Part of a small language model's weights: 6 heads of 64.
MLP neurons of a small language model. Each row is named by its layer, matrix (up: input weights) and neuron, and shows model dimensions 96-159. Each number is 128 + 32 x the weight over its row's rms, rounded and kept within 0 to 255.
After each neuron's rows, "fires after" lists the tokens most often just before its 100 highest values on Wikipedia text that the model never trained on. A number after a token or word is its count.

L2.up483 [107 161  95  96 127 103 123 141  82 100 174 123 101 136 127 158  80  76 196 146 130 116 166 166 123 192  66 137 149 158 148 140 196  62 127 152 118 157 126 118 126 182 136 118 112 118 133 119 110 151 189  97 129 129  86 141 131 161 176 136  95 158 128 109]
fires after: ")\n" 29, "8" 10, "1" 7, " m" 7, "\n" 5, "0" 5

L6.up1350 [219 121 149  81 113  77 104 124 169  69 122 108 117 153 152 139  80 142 148 147 143 152 126 166 150 122 146 131 134  78 169 156 136 148 141  75 141 127  87 108 123  85 124 115 172 159 120 103 145 127 180 160 129 129 114 115 137 169 143  67 120 142 146 167]
fires after: " |" 60, "5" 5

L6.up297 [115 156  83 130 150 163 128 156 207 191 127 140 139 170 138 118 116 126 125 127 105 160 119  99  91 108  77 164 171  84 116 104  94 100  79  93 120 106 134 121  63 170 145 104 169 110 150 234 103  91 153 195 114 171  79 140 118 176 131 114  77 115 101 160]
fires after: " the" 42, " his" 6, " The" 6, " a" 4

L7.up763 [126 146 148 176 118  96  89 153 140 151 132 136 111 199 150 119  98 112 148 160 130 131 106  97 169 145 163 150  90 108 168  96 123  66 145 127 166 133 131 130 117 152 147 134 215 127 102  93 147 107 186 124  90  91 108 117  96 135  99 168  69 138 195 106]
fires after: " " 43, " |" 10, "–" 6, "-" 5, "1" 4

L2.up1238 [148 130 176 104  86 134 130 133 160  84 170 179 120 123 127 152  51 154 179 161 136 124 128 118 134 175 154 130  91 161 183 141 172 140 100  80 149 135 128 165 161 115 179 100 108  69 120 144 122 151 202  83 107 134  85 108 167 141 144 138 129 181 142  74]
fires after: "0" 14, "|" 12, " Women" 9, " Men" 8, " place" 7

L2.up1245 [183 161 185 134  91 116 201 133 121 134 131 110 117  94 148 122 128 149 172 130 110  67 163 120 131 169 137  96  96 132 103  94  47 120 105 141  87 168 150 151 116 108 136 170 161 153 162 172 140 114 136 142 108 164 128  80  55 154  95  99 183 133  98 106]
fires after: " |" 28, " |\n" 17, "\n" 7, " medalist" 4

L2.up689 [100 116 100  77 109 163 185 141 127 143  94 106 109  85 113 174 144  99 167 118 151 100 143 148 156 132  81 139 114 133 183  81 118  89 125 138  37  94 139 107 154 124  52 127 149 156 139 188 125  85 200 156 119  87 140 147 143 158 133 170 129  72  94 112]
fires after: "0" 28, "2" 12, "1" 10, "3" 10, "5" 7, "4" 6

L6.up1124 [109 105 136  98 124 118 150  96  98 102  92 141  50 137 123 142 112  98 116 136 141 176 124 112 102 131 152 130 161 175 110 137  86  85 128 199  80  99  80 140 109 130 130  66 131 170 122 157 127 144 141  74 104 118 126 130  65 168  67  91 121 157 177 145]
fires after: " to" 24, " have" 14, " has" 13, " had" 11, " would" 4

L7.up1481 [149  79 219 154 154 128 136 111 105 122 114 121  83  95 155 107  81 108  98 115 130 119 109 135 142 151 138 112 155 145 135 128 144 135  92 167 179 180 183 114 121 122 166 134  83 109  81  94 127 174 147 152 110 164 213 108  81 108  95  96 132 108 162 111]
fires after: " " 62, "1" 10, " of" 10

L7.up346 [180 120 102 115 116 122  85 132  80 108 143 138 105 113 150  90 133 164 184 136 100 141 103  44 160 111 153  81 151 156 147 124 140 137 153 168 104 109  56 149 204 155  55 138 179 168  92 158 129 131 104 132 132 105 100 130 110 132 151  87 125  69 146 126]
fires after: " The" 20, " the" 14, " a" 11, "|" 4, ";" 4

L2.up363 [108 155 200 140 108 101 152  75 182 157 176 114  89 108 136 160 131 122 170  94 170 121 101 177 108 176 131 139  61 109  89 135  60 113  90 111 107 121 114  77 126 114 100 113 159 122 197 121 141 111  91 134 171  69 134 138 115 151  94  92 162 103 179  97]
fires after: "|" 16, " |\n\n" 13, ".\n\n" 12, "==\n\n" 7, " km" 6, "\n\n" 6

L2.up1192 [ 92 124 129 144 125 173 169  96 105 109 127 100 149  71 118 125 130 135 154 134 127 145  95 121 126 114 127 154  98  96 135 157 166 127 137 148  86 148  94  63 117  82 157 188 137 161 166 160 123 195 121 104  90 145 138 107  81 141 108 157 106 131 142 121]
fires after: "," 44, "." 15, ";" 4

L2.up1508 [151 104 155 147 106 136 163  91 168 154 115 149 139 114 156  87 176 118 163  92 187 107 125 142 177  89  93 120 152 176 151 110 123 141 188  96 109 164 151 176 130 184 182 141 125 134  92 128 132 110 160 134 129 106 126 137 143 131 149 123 102  92 153 119]
fires after: " |" 62, "|" 11, "nament" 4

L6.up267 [ 72 118 116  77 159 132 109 151  93  95 147 123 174 162 127 122 135  91 150 116 114 174 133  40 123 145  93 156 145 111 132 137 191 102 147 137 146 147 129  90 102 144 165 105 127 126 111 103  93 105 136 150 103  62 132 165 145 136 137 116 102 124  58 144]
fires after: " the" 27, " |" 21, "," 6, " that" 4

L7.up994 [117 209 160 181 111 137 177 121 113  95  87  79  49 112 115 102  79 112 157 135 139  84 143 103 112 105 128 155 120 151 177 158 147 134 135 163 117 120 178  85  68 145  95 181 146  75  89 131 168 138 122 193 134 115 184  83 184 134  97 103 147 111 121 176]
fires after: " " 35, " (" 21, "1" 5

L2.up589 [128 164 150 111 123  85 162 130 153 151 159 122 130 121 106 144 115 140 167  99 140  64 123 166 132  97 132  83  94  89 140 141 133  73 137 153 102 145 168 170 117 141 134 173 121 165 145 161  94 114 127 136 146  93 154 167 109 121 180 115 157 143 181 117]
fires after: " |\n\n" 30, ".\n\n" 22, "\n\n" 19, ")\n\n" 9, "==\n" 5, "==\n\n" 4

L6.up677 [113  85  93 126 138 113  92 153 164 139 111  94 131 202  71 131 119  89 169 153  74 113 146 128 111 159  61 211 222 164  52 103 113 141 135 129 129 207 147 139 121  88 157 110 175 190 114 125  94  38  69 135 123 150 140 106 121 134  94 137 134 138 139 106]
fires after: " the" 30, " his" 13, " and" 6, " their" 4, " its" 4

L2.up1349 [146 143 142 129 140 150 157 118 129 145 146 125 126  69 114 139  79 113 192 153 119  95 153 196 116 104 168 139 106 111 204 152 126 126 127  83 131 134 150 131 135  98 143  50  60 162 190 150  85 164 143 123 158  66 138 110 142 116 162 114  90 111 134  75]
fires after: ")\n" 40, " |\n\n" 19, "\n" 14, ".\n\n" 12, "\n\n" 5

L2.up1296 [123  94 125 190 129 175 184 154  61 116 133 176  94 118 125 100 153 135 186 132 177 102 134  92 168 109  46 170 151 155 102 160 112 159 101 149 109 190 108 121 132 102 167 113 135 131 107 136 139 133 133 132  87  77 143 136  34 149 154 124 133 165 109 119]
fires after: " |\n" 46, " |" 17, "|" 4

L2.up49 [ 77  80 117 111 141 194 153 132  76 151 176 125 193 148 179 107 148 130 133 166 164 122 134  69 114 158  98 192 162 130 107 145 173 143  91  78  50 114  91 152 116  52 141 137  95 170 159 119 148 182 138  81 110  83 152 121  83 159 104 138 107 149 161  93]
fires after: " |" 31, "|" 16, " medal" 8, "," 5, "." 4

L2.up977 [126 169 162 139 126  88  85 114 115 179 112 136 162  96 158 140  69 133 113 133 113  70 132  98 161 121  94 159 165 117 133 114  87 150 107  84 110 114 111  80 162 157 155 114 160 137 190 126 116 145 130 123 116  97 131 155  76 164 216 140 171 146 124 123]
fires after: " |" 41, "|" 14, " " 5

L2.up137 [156 125 121 112 100 135 145 172  95 133 154 166  94 153 219 135 160 109 143 136  99 147 119  70 151 175 117 163 155 151 140 116 154 153 127 184  90  99  70 120 124 127 145  94 113 156 206 118 121 112 155  98 108  57 109 144 100 163 151 216 124 112 115  93]
fires after: " |" 39, ":" 8, "'ve" 8, ";" 6, "2" 4, " " 4

L2.up297 [138 190 121 153 151 137 153 131  87 118 132 122 159 130 107 124  82  71 171 144 123 149  90 101 124  94 160 108 156  71 119 128 163 132  93 181 142 173 152  96 164  99 150 170 158 167 158 123 131 179 198 129 107 157 171 128  65 163 122 169  79 116  78 160]
fires after: " such" 22, "," 20, " (" 10, "." 5, " the" 4, " |" 4

L7.up970 [137 129 128 127 133 116  91 106 117 133 177 115 148 121 147 168 150 103 119 147 111 126 138  90  87  76 107 144  84 107 115 138 123  84 183 160 135 159 142 124 119 125 133 126 111 149 163 119 165 116 158 110 114 125 154 140  86 114 124 108  72 167 167  64]
fires after: " |" 37, "″N" 14, " /" 10, " a" 5, "-" 4

L2.up1046 [ 98 160 118 133 126 133 106 132 129  74 192 116 121 151 115 140 133 132  96 158 105 153 151  73 103 139  42 155 146 163 164  91 115  76 104  88  83  98 100 141  38 104 109 124 115 152 177 111  96 175 104 127  91 141 142 125  72 138 167 171 115 109 171 106]
fires after: "0" 20, " |" 19, "|" 12, "\n" 11, " m" 5, " –" 4

L2.up1267 [194 162 140 136 100  65 108 133 184  88 134 137  60 132 109 166  95 160 141 124  73 167  63 149 121 125 152 118 118 117  64 137 165 107 146 152 130 138 134 103 152  88 141 140 195 161 120 208 131  79 213 144 125 139  63  63 118 104 161 141 169 168  98 105]
fires after: "0" 40, "5" 10, "1" 5, "8" 4

L6.up1225 [142 138 135 121 162  87 187  94  77 124 146 131 171  87  74  96 170 177 140 118 124 132 102 125 134  76  88 106 110 149 151 134 103 145 204  97 117 159 129 146 135 103 125 147 128 157 152 106 166  57 152 190  66  55 155 110 178 146 106  75  89 147  96 120]
fires after: "," 27, " that" 12, " and" 11, " as" 4, " but" 4

L2.up328 [161 160 175 161  89  89 154 114 104 127 100  67  64  87 150 161  88 136 149  93 142  71 139 130 123 113 119 154  74 106 130 165 106 106 129  95 125 193 162 155 145 156 102 131 147 129 169 135 115 104 165  97 139 109 191  93 113  84 130 167 107  99 143 140]
fires after: "\n" 30, "==\n" 9, "===\n" 6, ".\n\n" 6, "Note" 4, " listing" 4

L2.up516 [146 152 175 110  74 146 126  73 100 137 166 148 135 158 121 144 126 112 155  92 169 146 151  97 170 140 128 122 124 188 157  89  92 162 144 136  78 111 152 136 153 112 117 164 181 131 130 138 155 101 154 143 139  85 106 152  74 181 195 120 146 104 117  99]
fires after: ")\n" 39, "-" 9, "," 6, "\n" 5, " •" 4

L7.up738 [145 197 114 159  97 109 110 127  83 139  93 106 157 141 154 139  86 122 124 158 115  83 101 100 117 169 131 136 126 158 123 115 109 183 151 168  98  72  90  85 110 123 130 142 126 174 107 181 104  94  68 128 114 121 143 154 130  63 147 109  94 112 106 114]
fires after: " the" 34, " The" 14, " a" 6

L2.up1526 [160 134 120 125 110  93 104  79 133  96 173 107  57 148 138 139 140 129  86 115 146 105 182 127 165 155 118 102 155 151 122 115 139 110 151  90 111 142 162 172 110 115  91 148 176 127 164 155 131 124 145 185 139 140 108  59 117  81 136 148 116 129  96 121]
fires after: "\n" 46, ")\n" 17, ";\n" 6, "\n\n" 6, "===\n" 4

L2.up421 [143 100 173 130 115  95 182  68 150 104 103 129 124  91 151 120 165 162 159 129 187  75 145 117 173 141  94 118 118 144 128 120  77  87 138 171 158 170 136 149 113  92 121 141 134 100 158 163 100  95 112 140 100 126 136 125  88 155 117 112 125 147 161 111]
fires after: ".\n\n" 31, "\n" 15, "===\n\n" 6, "==\n\n" 4

L2.up1067 [141  84 137 124  81 136 161  98 158 212 127 183 144 126 139 138 112 116 152 123 141 186 114 135 169  29  92 136 160 144 165  49 113 128 124  60 145 147 178  96 135 148 166  86 136 108 135 154 132 177 142  81 172 140 109  87 152 151 166 107 103 130  77 120]
fires after: " |" 23, " (" 14, ":" 12, "," 10, "|" 6, "." 5

L4.up952 [151 187 118 151 150 120 114 144 153 128 172 107 108 197 186 145 109 101 136 181 121 143 151 117 158 107 129 177 106 170 122 156 171 165 188  84 179 120  76  80 120 128 118  81 110 226  96 127 120 134 127 181 113 229 163  87  60 115 172 106 148 183  39 128]
fires after: "0" 26, ":\n" 10, "5" 8, "\n\n" 7, ")\n\n" 5, ":" 5

L7.up624 [ 84  64 125 147 120 105 158 106 134 118  96 162 156 138 155  95  81 130 136 111 125 102 119 134 129  27 106 122 105  94 155 131 145 100  99  79 161 174  88 129 109 164 164 161 126 135 110 194 105 145  91 102 122 150 157 111 136 161 181 125 113 119 111 144]
fires after: " the" 33, " The" 27, "|" 6, "The" 5, " |" 4

L2.up199 [173 154 150 125 111 107 123 144 152 147 122 161 192 140 139 175 136 120 110 124 145 107 176  85 154 111 111 150 149 197 125  83 111 146 120 102 112  76 107 120 130 109 175 128 194 125 160 129 152 165 178 114 128  71 111 152  84 160 175 117 117 129  92  53]
fires after: " |" 40, "|" 19, " Total" 9, ";" 5

L2.up79 [152 107 126  76 128  91 162 125 145 141 188 139 129 135 134 163  58 161 150 131 134 114 179 154 105 158 196 126 112 152 180 149 105 112 100  91 101 168 152 128 144  56 137 106  92 193 130 170 140 160 158  67  83 120  85  68  90 112 179 108  96 121 164 125]
fires after: "0" 33, "5" 8, "|" 7, " m" 6

L2.up215 [152 143 119 176 109  89 156 110 148 128 168 145 112  91 144 140 118 136 158 177  92 150 124 109 113  98 103  97  97 140  88 138 124 100 108 112 109 123 106 140 125  54 129 121 202 178 152 133 119 121 110 113  89 104  91  96  72  98 148 142 147 108 124 108]
fires after: "0" 31, " |" 9, "|" 8, "-" 6, "7" 5, "5" 5